config.toml
n_head = 10
n_kv_head = 10
norm_place = "pre"
attn_scale = 0.177
tie_embeddings = true
parallel_block = false
init_std_down = 0.00302
init_out_by_depth = true
schedule = "wsd"
train_tokens = 444500000
steps = 6783
dataset = "wikipedia_en"
MLP neurons of a small language model. Each row is named by its layer, matrix (up: input weights) and neuron, and shows model dimensions 32-159. Each number is 50 + 10 x the weight over its row's rms, rounded and kept within 0 to 99.
After each neuron's rows, "fires after" lists the tokens most often just before its 100 highest values on Wikipedia text that the model never trained on.

L7.up1101:61 68 39 46 52 70 55 50 78 53 50 48 32 62 67 63 38 45 39 54 58 65 47 48 56 69 52 58 61 66 34 52 52 36 47 52 48 47 44 67 51 44 49 43 58 51 51 35 56 48 23 54 49 54 26 57 49 50 46 51 60 48 40 51 44 42 60 60 49 67 50 61 40 53 66 50 46 57 65 47 49 35 49 47 56 46 53 45 40 55 58 58 29 52 59 31 59 58 47 51 36 48 49 42 34 47 45 52 58 47 51 37 55 58 62 39 59 54 39 53 41 57 44 56 44 41 41 53
fires after: "p", "ro", "b", " p", "f", " un"

L9.up962:58 61 45 53 55 55 38 48 78 51 45 40 62 49 46 79 34 39 39 48 42 50 43 50 47 70 45 62 60 55 40 29 56 43 54 55 58 59 57 57 38 63 44 34 36 39 63 61 67 49 48 59 60 33 55 66 52 39 64 45 62 55 58 39 50 49 38 38 46 59 61 50 49 71 49 45 48 50 39 29 58 32 49 52 61 50 40 50 49 51 43 37 44 39 50 46 59 54 50 42 49 50 42 40 52 54 39 62 44 63 40 57 41 57 65 39 57 44 57 41 60 50 51 82 38 52 42 62
fires after: " ", " rep", " inc", " the", " s"

L7.up1217:42 52 60 38 72 40 45 41 60 55 68 48 54 57 46 43 58 49 43 54 63 52 62 58 62 60 59 57 57 57 54 56 71 39 47 58 60 31 36 38 40 44 41 51 50 37 54 26 54 54 41 39 40 54 75 54 61 49 46 54 49 45 66 51 56 43 54 37 38 45 61 60 56 75 56 57 58 64 53 57 56 57 59 38 46 33 53 51 42 43 39 40 46 59 56 58 50 73 47 33 47 50 54 66 57 50 57 54 48 68 38 55 35 62 44 57 58 49 45 71 60 48 56 41 48 46 45 53
fires after: "\n", " c", " C", " of"

L6.up438:62 48 43 30 48 51 49 41 52 55 45 56 52 47 58 42 61 68 46 44 54 56 64 58 34 54 63 53 64 78 39 58 61 60 58 50 55 52 40 54 52 42 49 52 43 56 55 36 58 48 52 48 48 54 30 52 59 51 42 43 48 62 71 76 39 45 55 57 43 50 49 63 47 69 55 49 53 59 61 56 56 40 55 49 43 39 42 35 43 57 53 37 31 67 57 39 49 65 54 45 43 46 38 48 22 66 38 50 38 52 47 47 53 64 44 44 45 49 38 55 58 49 50 36 57 51 52 46
fires after: " st", " St", " p", "St"

L8.up266:52 42 48 60 28 45 54 50 58 51 42 59 35 68 36 40 53 36 33 51 49 52 66 46 45 43 44 51 48 57 54 56 49 41 53 61 56 52 55 65 63 43 50 37 43 57 58 63 49 48 48 44 64 57 43 53 43 29 38 29 37 46 45 40 47 38 40 55 56 39 33 32 44 75 54 51 44 55 57 32 47 39 52 44 66 56 60 55 56 58 63 59 52 84 50 50 32 43 49 69 44 36 42 46 43 62 55 50 89 64 53 56 51 48 52 65 54 36 46 54 69 31 63 35 45 75 54 27
fires after: " S", " K", " R", " T"

L7.up420:61 44 69 25 43 60 55 53 56 59 58 57 53 46 45 52 55 48 55 37 44 58 72 59 46 50 51 40 66 44 62 52 60 55 42 34 42 49 48 49 60 52 53 39 63 40 40 42 45 43 55 63 62 55 43 46 42 60 47 51 51 54 39 38 28 60 51 55 54 47 61 53 56 49 49 65 63 78 55 48 44 28 53 45 44 46 58 50 33 48 52 59 62 53 63 53 66 38 35 44 57 50 34 52 43 50 62 45 61 49 54 50 59 41 54 41 41 64 61 43 46 54 43 47 53 38 49 74
fires after: "h", "i", "ew", " Sm", "f"

L7.up1103:28 57 48 39 69 49 33 41 43 50 47 68 40 51 46 63 44 51 43 21 43 62 56 53 53 54 50 58 50 57 57 44 47 53 53 51 64 54 54 39 22 49 44 59 44 43 44 39 40 64 62 30 41 56 45 54 46 40 32 51 57 55 79 52 42 48 46 59 42 64 37 46 45 53 56 34 49 57 57 58 51 50 35 51 55 50 44 45 47 44 60 31 65 61 64 42 64 51 53 57 50 69 39 57 56 49 33 47 36 61 66 59 48 49 41 54 52 58 58 63 41 52 41 50 30 51 54 54
fires after: " St", "st", "ist", " st", "St", " def"

L7.up1205:62 49 40 40 53 51 57 57 51 51 65 55 50 48 47 53 61 60 46 51 46 58 59 58 55 61 62 55 57 61 42 48 42 55 58 39 55 54 52 45 44 38 58 43 40 32 48 47 45 39 46 60 52 54 52 60 36 47 42 63 66 52 57 51 53 56 55 64 37 38 44 55 38 62 57 57 65 67 49 48 57 53 55 46 51 41 62 56 57 64 57 33 55 68 38 57 62 46 57 55 36 54 58 47 30 45 46 54 65 77 60 35 58 67 45 28 56 45 41 67 46 42 54 47 61 46 64 66
fires after: "f", "ap", "w", "h", "ff"

L7.up491:52 54 42 45 36 54 70 58 37 54 23 55 52 44 57 55 53 44 55 39 53 45 41 50 50 45 43 57 37 38 47 57 71 38 64 59 42 52 35 49 54 56 45 60 48 56 48 39 40 46 53 49 43 74 17 30 34 56 46 45 60 49 34 47 50 46 45 57 37 55 50 48 65 62 57 58 63 56 60 26 39 58 46 50 47 38 60 57 48 56 53 37 54 58 61 42 54 55 52 21 32 49 48 65 51 36 52 45 42 51 52 53 57 39 51 40 36 43 33 41 60 66 59 35 37 66 41 51
fires after: " K", "0", " Z", " No", "y", " —"

L7.up1048:84 44 56 45 55 50 53 68 57 57 61 45 49 40 61 43 38 33 66 53 34 62 65 77 56 43 53 65 50 54 39 45 56 40 45 56 56 33 50 58 56 62 48 44 53 47 57 38 55 45 64 54 46 50 46 42 47 50 39 59 47 57 62 58 45 36 39 56 51 55 60 48 42 57 46 55 29 58 56 48 49 54 65 52 52 38 51 52 49 49 55 43 38 46 53 61 64 74 44 43 62 51 48 66 46 50 55 39 50 55 53 39 57 35 53 37 45 48 61 48 62 71 38 53 48 39 52 48
fires after: " p", " P", " app", " under", " imp"

L7.up358:72 56 79 44 39 49 76 53 71 51 60 46 39 61 52 68 47 42 34 39 48 46 58 68 56 56 46 61 47 48 55 55 56 37 65 59 55 56 41 66 47 29 52 47 51 47 41 28 55 64 45 63 41 72 44 48 56 48 43 53 52 40 36 41 47 40 51 48 55 60 45 49 46 58 50 41 50 31 47 31 68 57 55 38 53 57 20 61 53 63 35 32 49 45 63 53 49 42 33 49 65 40 54 58 47 57 48 50 41 41 54 54 52 56 55 37 41 67 54 68 52 49 42 49 57 50 52 44
fires after: " B", " b", "b", "er", " was"

L7.up618:56 57 39 57 70 63 56 57 56 71 52 62 51 59 45 49 52 61 62 46 49 53 62 46 50 58 62 53 72 40 55 38 43 55 45 39 47 34 52 53 39 45 49 28 47 41 61 55 53 52 54 36 43 39 50 49 51 66 33 30 61 32 39 49 42 37 52 48 39 57 68 50 20 52 48 52 35 57 58 45 37 54 57 41 52 44 42 53 49 56 45 31 54 44 68 47 55 61 56 51 82 59 49 46 34 55 40 49 63 25 57 51 46 41 73 42 53 42 63 40 59 72 39 53 50 56 24 48
fires after: " and", ",", " was", " is"

L7.up476:48 40 58 33 48 67 74 62 52 55 53 39 69 50 59 47 44 56 60 43 66 31 42 41 42 64 53 76 43 67 46 34 48 54 65 61 48 41 60 59 46 45 49 42 26 56 63 50 37 72 43 59 53 50 31 50 64 41 47 51 60 49 46 69 44 33 42 51 49 72 53 42 52 57 43 40 37 46 46 59 56 45 59 49 57 45 60 46 42 58 49 46 49 32 49 46 57 40 44 59 61 59 44 46 42 56 56 63 47 40 46 46 60 59 58 37 61 52 53 45 40 49 45 49 43 53 47 48
fires after: " the", " a", " its", "The", " The", " an"

L6.up713:37 64 50 38 68 59 43 58 61 59 36 42 48 70 37 52 49 41 30 40 66 35 52 51 44 49 52 49 44 34 34 55 58 39 46 39 70 43 46 55 51 44 48 66 26 36 47 52 51 42 39 54 32 68 35 49 24 50 43 42 51 47 48 69 55 44 44 58 48 77 58 35 47 44 34 40 51 47 63 30 70 53 54 46 50 48 64 49 45 61 54 44 61 69 54 61 52 42 35 51 46 31 57 62 62 40 47 57 56 56 52 48 68 41 55 39 47 16 57 51 48 64 50 45 59 52 54 52
fires after: "-", " ", " (", " m"

L6.up1070:50 47 62 43 50 42 49 63 46 54 42 52 33 44 61 51 45 30 50 45 60 37 57 64 55 40 56 48 54 55 43 66 49 40 50 46 39 61 49 37 61 54 57 34 43 46 46 59 62 43 55 68 59 43 29 48 66 38 43 48 53 52 71 57 49 49 53 51 52 42 54 57 52 73 52 49 59 58 27 50 54 60 67 40 45 39 47 51 52 41 44 37 38 65 61 57 64 64 48 67 54 38 57 52 41 41 44 63 51 45 51 56 50 42 42 52 52 63 51 60 52 38 41 46 52 37 58 65
fires after: " l", " w", " L", " le", "W", " feat"

L7.up1083:55 66 57 41 55 42 63 35 60 52 53 40 67 53 54 43 46 35 42 56 68 46 45 55 52 60 66 50 45 48 55 46 57 34 69 42 69 37 57 52 57 54 46 68 39 55 57 42 63 51 63 44 51 68 53 45 48 38 48 47 63 35 57 65 43 55 49 61 40 70 46 20 37 71 40 51 40 43 56 43 48 51 47 45 48 34 61 50 53 60 43 52 65 40 46 40 54 51 36 40 42 46 49 83 53 42 38 48 39 41 42 49 47 42 45 34 49 37 58 54 55 50 35 37 54 53 39 39
fires after: " \"", "==", " (", "D", "S", " b"

L7.up525:64 34 36 43 49 56 62 58 64 42 37 44 40 41 38 65 49 43 51 51 52 77 64 32 60 58 48 57 41 68 23 59 69 68 60 51 22 36 54 72 43 51 47 52 56 75 43 49 51 51 45 62 53 35 46 38 30 48 49 62 60 52 48 40 55 42 49 52 50 44 63 51 44 64 41 43 43 61 50 48 45 59 56 33 66 56 54 49 61 50 54 39 47 64 62 49 41 50 45 32 37 44 36 41 30 44 60 54 46 58 69 48 38 49 50 30 56 40 41 73 55 47 57 64 63 48 57 62
fires after: "p", " p", " sp", " rep", " exp"

L6.up787:55 56 42 35 45 70 49 54 59 45 42 37 50 68 51 46 36 55 48 50 56 50 61 52 37 50 56 62 44 56 44 51 58 48 45 47 45 41 50 62 46 54 37 39 28 50 43 35 74 56 46 46 64 45 52 46 48 65 48 38 44 43 47 42 53 57 59 48 49 68 42 47 48 65 53 47 24 64 67 42 61 32 43 46 58 66 33 41 65 63 65 55 60 53 46 20 38 47 43 48 60 49 50 54 56 37 57 42 48 36 40 49 64 49 61 45 48 54 44 40 48 51 41 61 34 45 58 43
fires after: " Con", " con", " Tr", " inc", " Cor", " d"

L7.up937:60 40 57 50 61 64 43 45 57 61 54 49 38 42 60 45 47 55 51 58 38 53 56 51 45 38 47 71 28 57 55 48 69 73 56 49 49 57 40 41 55 51 46 53 55 43 51 54 43 52 48 37 44 50 44 37 46 43 48 46 55 59 38 57 50 30 39 51 48 62 55 69 42 46 61 49 28 60 53 53 44 64 33 35 67 45 38 47 45 51 44 53 56 35 51 32 66 62 40 51 56 32 46 31 55 54 43 53 57 47 51 42 55 47 59 49 34 54 49 30 52 59 53 51 36 44 48 58
fires after: " ", "all", " cond"

L6.up74:48 53 36 44 37 62 55 70 56 63 57 63 42 34 38 58 56 42 63 52 46 60 53 60 45 43 65 44 68 54 65 35 52 51 59 55 53 64 29 66 45 35 54 48 48 44 46 49 45 52 44 63 30 55 62 47 53 58 48 55 52 58 53 50 46 43 47 48 41 45 46 55 37 51 53 46 36 60 43 65 60 37 52 61 57 35 51 55 49 54 49 42 37 70 51 54 62 42 60 55 55 61 40 42 65 58 45 48 59 37 69 44 50 47 44 67 43 37 50 70 39 60 60 68 46 43 50 67
fires after: " W", " S", "W", "-S", "S", " P"

L7.up279:38 70 41 49 41 36 37 29 54 53 52 44 47 53 44 62 38 55 42 43 59 56 50 63 41 32 45 45 52 42 48 40 50 58 61 34 58 34 54 34 58 49 43 54 53 49 57 39 59 52 49 48 59 60 46 48 51 52 52 39 42 52 57 49 54 60 57 57 45 64 55 51 38 62 46 28 37 53 44 67 32 52 53 55 45 44 52 27 36 60 48 45 68 52 66 46 55 57 47 43 50 43 56 64 43 50 55 41 38 72 56 44 38 44 38 37 43 55 57 28 61 55 61 44 36 84 46 37
fires after: " At", "ut", " t", " an", " for", " some"

L6.up1254:43 34 39 38 50 80 54 62 49 67 59 68 40 54 42 58 49 65 58 39 60 49 42 47 66 58 51 57 46 30 46 70 54 47 46 55 53 48 57 44 40 39 62 57 40 53 44 41 66 39 48 59 58 54 42 54 55 53 38 45 71 48 47 34 25 48 42 56 50 68 49 52 47 71 54 34 48 54 57 48 44 52 64 47 61 42 58 54 60 62 34 50 47 64 58 53 55 78 65 42 60 54 34 52 45 30 44 33 45 54 62 50 75 41 52 34 45 40 44 54 58 48 51 54 44 53 54 49
fires after: " n", " r", " v", " L"

L6.up28:59 47 60 30 22 57 61 62 41 31 45 57 49 62 51 45 49 51 64 57 60 51 52 55 67 60 69 55 51 29 70 54 64 51 52 68 37 43 48 54 43 51 31 66 52 48 60 47 53 58 46 42 60 55 54 32 61 66 45 49 58 62 49 43 58 59 43 51 54 59 32 55 54 61 43 59 35 46 49 45 53 54 46 48 59 61 60 58 61 51 68 59 52 51 56 34 56 39 47 49 47 63 51 53 43 50 52 45 43 44 45 37 65 39 49 44 38 57 65 54 52 43 50 56 52 47 48 37
fires after: " se", "ra", " Se", " N", "′", " e"

L6.up450:59 39 50 23 30 50 57 41 50 50 54 49 62 45 38 63 40 42 49 54 29 37 54 53 55 42 47 36 40 49 49 62 44 49 51 32 47 46 52 44 66 48 38 66 43 39 41 39 51 74 42 52 54 49 45 34 58 54 47 56 55 35 44 32 32 32 35 48 47 57 55 60 47 45 58 71 55 66 50 47 49 48 62 46 45 44 46 50 46 49 53 60 35 51 56 59 44 40 47 50 46 53 54 53 58 56 46 60 48 62 27 57 50 65 47 47 43 38 43 51 22 53 69 49 36 60 52 58
fires after: " M", " V", "em", "M", " m", "m"

L7.up52:60 58 56 17 37 61 63 47 32 51 58 54 27 49 38 58 40 41 60 53 67 53 54 45 41 39 50 45 44 49 47 49 43 52 46 45 39 35 43 66 66 61 45 55 49 50 64 63 51 53 58 36 64 59 45 47 49 54 25 60 44 58 36 44 48 46 53 60 45 69 49 46 30 56 36 53 61 44 49 35 44 42 53 45 53 59 65 62 40 64 50 51 37 55 58 53 61 45 49 55 48 43 58 53 50 29 52 37 64 57 53 48 60 44 45 60 70 51 53 37 58 48 40 57 50 46 35 58
fires after: " N", "os", "o", "um", " se"

L6.up1222:42 57 51 47 42 59 32 70 48 49 57 41 34 69 46 56 46 50 53 40 42 36 46 53 39 38 41 57 28 50 50 57 66 66 56 64 50 44 37 52 58 35 37 45 53 47 25 34 55 79 39 42 56 50 44 61 44 54 42 52 54 62 50 36 52 45 47 57 56 51 47 49 45 50 31 53 54 51 51 53 56 46 37 43 53 46 57 60 48 49 55 51 53 65 55 58 67 57 76 58 65 55 51 30 70 57 38 44 47 72 38 59 46 44 66 48 63 72 34 44 47 54 59 48 47 48 41 39
fires after: " ", " (", "er", "ath", "h"

L8.up1256:61 62 39 35 37 39 69 68 60 34 51 36 53 68 30 60 65 23 56 56 59 60 45 54 55 50 63 34 52 66 51 36 49 53 56 35 51 38 32 51 62 39 47 37 48 30 39 26 51 47 53 41 40 53 51 34 40 60 46 61 57 29 54 47 57 40 52 41 36 59 33 41 47 50 56 64 53 62 62 25 48 33 50 52 51 47 53 52 49 66 56 51 56 58 48 48 37 41 51 27 45 38 61 44 78 46 42 53 61 35 40 55 40 49 56 49 53 60 50 62 42 36 47 26 55 59 43 61
fires after: " |", "\n", " J", " M", " A", " JP"

L6.up700:49 72 39 42 54 52 36 46 51 54 52 64 44 43 39 51 52 35 43 50 58 51 60 68 57 59 55 53 66 44 54 35 65 45 57 46 57 71 43 48 66 50 49 50 61 49 36 40 59 61 56 33 26 41 24 54 50 50 45 54 60 58 63 48 48 35 41 46 47 49 41 33 54 62 55 46 61 60 41 56 37 41 45 45 48 45 42 57 50 62 36 45 35 77 40 45 65 62 51 54 35 66 54 49 51 47 45 41 61 53 71 67 60 45 41 45 29 47 40 62 56 48 43 33 45 51 55 50
fires after: " R", " K", " H", " W", "7"

L9.up563:59 69 62 50 50 53 67 56 62 37 55 34 57 47 38 51 46 55 52 53 60 50 66 41 45 42 59 42 67 61 40 51 50 52 59 76 53 37 60 28 41 55 39 41 56 59 51 51 41 44 47 56 51 58 53 44 60 46 50 39 59 69 39 44 55 48 51 51 56 47 43 50 41 55 38 59 77 59 52 47 52 39 60 54 61 77 52 53 45 57 38 34 42 47 40 51 63 39 40 73 67 40 40 33 44 29 52 49 42 37 58 61 79 49 50 62 53 46 57 46 56 55 35 50 45 29 30 45
fires after: " M", " R", " K", "M", " L", " J"

L7.up162:62 43 55 48 39 49 40 38 63 49 55 53 47 56 57 49 50 35 67 36 64 60 43 60 49 54 49 55 57 43 50 40 53 56 52 44 27 64 49 61 58 52 42 51 48 48 42 67 27 50 55 58 46 65 48 46 54 51 49 36 53 55 47 62 60 47 23 68 43 40 37 33 33 54 40 45 51 48 40 19 56 65 45 48 46 40 48 69 60 60 56 40 43 54 47 40 62 39 51 40 38 40 55 42 62 32 54 45 48 45 47 45 44 65 33 43 47 46 59 44 53 44 43 23 39 68 50 47
fires after: " JP", " B", "T", "y", " K", " T"

L6.up33:63 52 56 39 47 55 44 55 50 45 61 59 58 48 52 40 67 55 44 43 58 42 62 52 54 47 70 64 61 40 50 66 57 38 54 42 52 48 51 44 60 40 35 51 63 40 38 72 54 60 49 50 39 38 51 48 50 63 47 50 73 30 43 60 52 48 61 56 51 41 39 51 46 60 50 74 50 69 45 62 47 35 43 51 64 47 47 52 63 56 45 60 31 62 47 55 72 49 35 47 41 34 63 62 55 55 58 37 56 56 60 58 47 58 39 46 47 51 38 43 58 47 65 48 39 48 55 54
fires after: " H", " St", " L", "St"

L8.up1007:78 58 54 42 56 55 25 48 60 61 50 49 47 48 59 55 39 45 50 29 66 59 47 41 43 34 46 48 51 52 69 37 62 55 60 47 44 61 38 67 49 45 50 35 38 50 38 40 47 62 52 40 55 67 55 48 53 47 49 46 49 42 57 58 60 44 51 49 37 58 31 50 49 57 56 38 54 59 51 44 45 58 42 46 62 38 55 41 60 56 56 47 27 51 52 59 46 46 40 62 37 43 58 47 63 52 40 43 56 45 62 54 39 57 38 47 31 51 64 67 43 62 39 49 54 35 42 38
fires after: " b", "B", " B", "b", " Th", " Ar"

L6.up100:54 61 55 44 32 46 44 65 44 37 45 57 57 37 54 58 37 46 39 48 44 28 43 47 53 43 57 50 48 49 56 53 49 49 44 44 49 44 52 45 35 33 44 52 63 66 55 67 52 51 25 36 46 54 29 63 47 43 39 61 43 40 68 30 53 46 39 43 53 56 42 36 34 54 33 40 41 49 50 38 64 51 61 46 57 49 60 61 60 57 52 54 44 59 43 56 57 71 69 48 32 49 58 65 40 39 51 55 56 65 57 34 62 59 48 57 57 46 47 48 40 52 63 52 39 42 55 40
fires after: " R", "s", "a", "ans", "ers"

L9.up322:69 46 74 44 38 50 48 52 51 48 37 56 66 40 69 62 42 50 44 40 42 65 61 46 62 45 57 46 37 61 46 56 62 46 52 45 59 55 39 49 47 33 51 25 52 36 34 49 59 36 48 52 68 58 37 31 65 56 40 48 67 62 38 67 51 45 25 44 58 59 54 38 48 57 41 52 59 53 36 29 46 26 47 52 62 56 52 53 55 52 61 51 32 43 42 54 59 63 55 58 59 42 65 35 45 48 64 68 45 51 39 59 64 58 48 37 44 64 63 43 76 61 54 55 51 54 35 35
fires after: " C", " P", " L", " B", " T", " le"

L8.up192:38 62 58 50 52 33 43 42 65 44 54 67 49 46 61 46 29 37 45 41 56 63 55 57 45 52 74 56 46 41 45 40 42 37 52 58 44 60 45 64 42 58 47 44 52 45 61 47 50 48 43 41 50 44 49 45 36 51 44 33 54 49 67 58 72 46 58 55 33 69 64 28 46 55 59 55 39 59 59 48 46 45 46 42 51 54 54 29 56 42 50 32 58 54 56 29 52 58 51 44 50 57 37 43 66 56 39 57 68 43 45 27 44 59 50 54 44 39 41 87 61 58 74 48 47 40 51 43
fires after: " S", " s", ",", "S", " sh"

L7.up799:44 65 50 50 46 40 49 52 42 56 57 40 44 56 56 42 59 59 60 46 70 55 46 72 37 41 56 47 49 44 42 26 49 40 59 49 53 44 43 71 38 43 49 54 43 37 69 55 53 57 50 46 33 68 60 46 53 58 39 38 29 49 67 48 45 50 59 56 32 65 49 34 56 46 51 50 50 44 63 57 56 62 36 43 69 49 50 55 62 59 59 53 57 43 52 58 26 39 33 30 38 28 39 64 52 51 51 46 62 41 67 39 63 48 70 31 38 43 44 71 53 54 71 36 44 63 44 63
fires after: "-", " P", " A", "at", " Spec"

L9.up669:60 46 53 43 36 54 32 55 47 62 55 53 57 66 54 56 49 53 44 51 59 53 53 31 37 47 58 64 48 71 41 47 53 45 57 57 48 36 45 48 37 43 47 49 45 55 52 44 59 49 44 49 45 41 59 49 52 55 50 38 60 61 40 43 72 42 60 42 34 36 58 51 50 58 60 53 42 63 39 47 57 46 53 65 39 50 46 49 51 69 39 40 45 50 50 53 60 44 52 50 60 47 39 52 39 62 40 52 42 37 45 56 47 56 42 58 39 57 37 46 52 68 54 59 69 31 53 48
fires after: " B", " Ar", " Sh", " Hol", " M", " She"

L6.up910:29 53 66 41 52 46 33 73 56 49 44 40 56 53 47 78 39 54 39 48 54 59 59 48 56 61 56 53 37 48 50 54 56 46 57 53 54 58 44 50 52 32 33 27 56 43 36 43 54 71 46 42 44 56 57 29 49 44 53 53 69 59 57 55 29 54 30 60 59 66 52 52 56 53 45 55 38 51 51 52 42 36 48 47 65 59 46 36 38 54 43 39 31 48 45 36 57 55 38 58 53 52 51 56 48 63 47 39 56 43 46 46 51 32 54 42 42 42 58 57 57 53 58 39 43 53 56 49
fires after: " a", " the", " late"

L8.up1261:65 41 36 31 44 64 55 44 50 63 51 41 41 60 60 40 48 57 33 55 70 63 46 49 51 43 31 46 59 43 41 40 60 40 48 43 55 51 43 59 39 31 25 64 63 45 44 44 61 40 52 50 33 44 51 39 51 61 57 59 46 48 39 60 61 39 40 54 54 64 47 24 59 55 59 59 50 48 32 67 56 43 39 52 44 61 36 29 57 60 58 47 48 32 35 62 56 56 50 31 59 49 37 78 51 54 58 42 36 66 34 44 65 62 47 54 33 43 43 43 48 51 51 71 46 57 43 33
fires after: " ", "3", " S", " r"

L6.up730:51 73 45 42 74 65 51 53 59 51 42 53 49 51 44 53 29 30 41 55 67 47 44 52 64 58 65 59 59 51 51 52 53 61 44 65 52 44 47 62 40 48 56 54 44 47 61 44 65 54 64 66 54 56 48 44 45 45 45 61 44 46 54 39 32 45 46 40 36 77 66 49 27 36 42 53 77 44 55 43 55 66 38 38 57 36 41 49 46 66 50 43 57 45 63 37 56 52 67 50 38 52 47 67 54 54 50 51 67 65 67 62 48 42 48 45 35 38 50 45 59 51 41 36 45 68 30 59
fires after: " K", " sp", " S", "S", "p"

L6.up1031:67 45 44 53 45 40 55 61 71 37 37 49 56 36 43 68 41 41 32 40 66 54 61 40 57 59 56 60 58 45 57 41 45 43 47 46 52 43 49 65 51 55 40 47 61 38 65 41 50 65 55 62 55 54 37 48 58 52 57 52 46 46 63 68 44 46 46 54 41 54 38 55 48 44 35 52 44 52 50 34 71 42 45 50 52 38 49 50 69 51 56 40 62 55 52 64 48 30 62 38 42 42 38 49 50 44 58 51 37 46 46 69 50 45 38 40 48 28 78 56 46 64 39 52 47 51 49 45
fires after: " B", "B", " K", " s"

L8.up1178:43 41 52 32 49 45 24 55 49 50 52 64 62 39 52 52 52 65 42 72 45 33 51 53 49 57 67 39 66 74 53 45 70 38 43 44 39 52 62 70 60 65 59 51 62 71 64 49 45 57 52 48 34 55 56 53 58 52 59 20 39 40 50 67 57 61 48 47 40 61 57 40 52 53 36 55 48 53 47 44 53 61 66 55 43 57 58 51 53 58 52 56 54 50 47 46 63 50 51 33 60 52 52 54 38 41 53 41 48 52 57 43 71 39 32 33 54 54 43 53 42 56 55 71 46 56 39 55
fires after: "ra", " Is", " I", "re", " ro"

L6.up615:48 53 40 49 47 52 52 49 38 40 37 55 53 54 48 39 49 30 43 39 75 42 56 50 46 47 62 38 63 41 35 47 64 40 52 44 53 33 49 80 38 60 36 39 58 51 52 46 45 49 45 61 40 39 60 36 43 48 60 32 46 49 55 66 35 62 42 61 51 69 40 46 54 39 52 49 45 40 36 43 49 49 46 36 52 51 74 36 68 62 52 47 65 63 54 71 44 42 41 48 57 42 36 47 44 51 36 54 56 49 52 42 54 38 70 44 53 29 66 48 44 45 47 58 67 65 43 52
fires after: " U", "In", " ent", " ag", "4"

L9.up846:46 57 50 55 48 59 48 53 49 57 53 56 62 48 47 36 65 43 40 46 48 59 36 46 40 61 45 54 50 36 56 39 55 60 34 39 51 73 67 55 40 35 56 62 54 40 39 53 38 33 46 46 44 45 35 33 44 50 44 45 47 39 65 45 67 41 37 61 16 58 64 54 45 55 36 52 60 48 44 38 52 33 50 48 49 57 49 45 38 57 48 59 50 41 53 54 47 51 49 41 52 52 44 63 52 61 46 65 31 39 45 54 67 48 54 59 61 62 44 31 42 59 58 50 53 39 52 48
fires after: " G", " g", " t", "m", "z", " m"

L6.up1193:40 57 54 38 40 41 57 42 49 41 57 37 49 58 51 58 37 47 43 52 50 50 63 59 53 46 47 40 40 32 29 47 49 53 48 59 49 67 31 55 42 32 44 60 51 29 36 41 41 51 50 46 58 29 57 30 55 57 39 41 48 62 55 30 28 50 43 63 39 45 62 43 31 45 47 60 55 50 50 37 59 57 41 44 58 55 66 53 47 46 50 44 45 67 50 52 60 40 49 64 70 61 52 50 65 41 64 28 37 66 47 58 46 53 58 56 50 46 52 57 48 60 63 51 53 39 57 50
fires after: " M", "ak", "M"

L7.up153:60 59 50 42 58 71 55 51 49 58 38 55 51 42 36 65 35 49 37 35 69 40 64 39 57 53 54 44 51 55 57 39 42 42 45 44 59 52 26 48 36 49 49 71 46 61 47 43 64 43 39 65 60 52 45 41 37 40 35 28 32 51 46 50 43 54 46 63 35 55 61 42 66 69 49 65 44 48 57 50 47 35 46 42 62 47 37 43 52 59 48 49 65 43 61 40 62 46 47 47 36 61 51 62 46 39 40 58 45 52 64 34 46 49 57 56 63 21 68 41 41 52 51 33 51 39 51 48
fires after: " S", " s", " H", " m", " B", "S"

L8.up1121:61 59 63 25 56 60 57 36 52 67 51 30 48 47 42 58 55 65 46 55 57 62 55 57 54 50 46 44 36 62 41 68 51 64 75 46 43 35 44 40 35 58 38 43 56 51 56 51 41 46 39 54 52 57 52 42 34 41 43 53 44 52 68 45 62 39 59 48 35 44 55 30 55 47 42 60 46 49 45 54 48 45 46 49 71 34 48 47 60 53 56 69 36 54 39 37 50 45 45 42 55 69 69 56 43 63 46 48 63 32 52 34 41 58 73 48 41 44 66 48 51 43 47 48 56 57 50 73
fires after: "b", "p", "ub", "op", " sp", "im"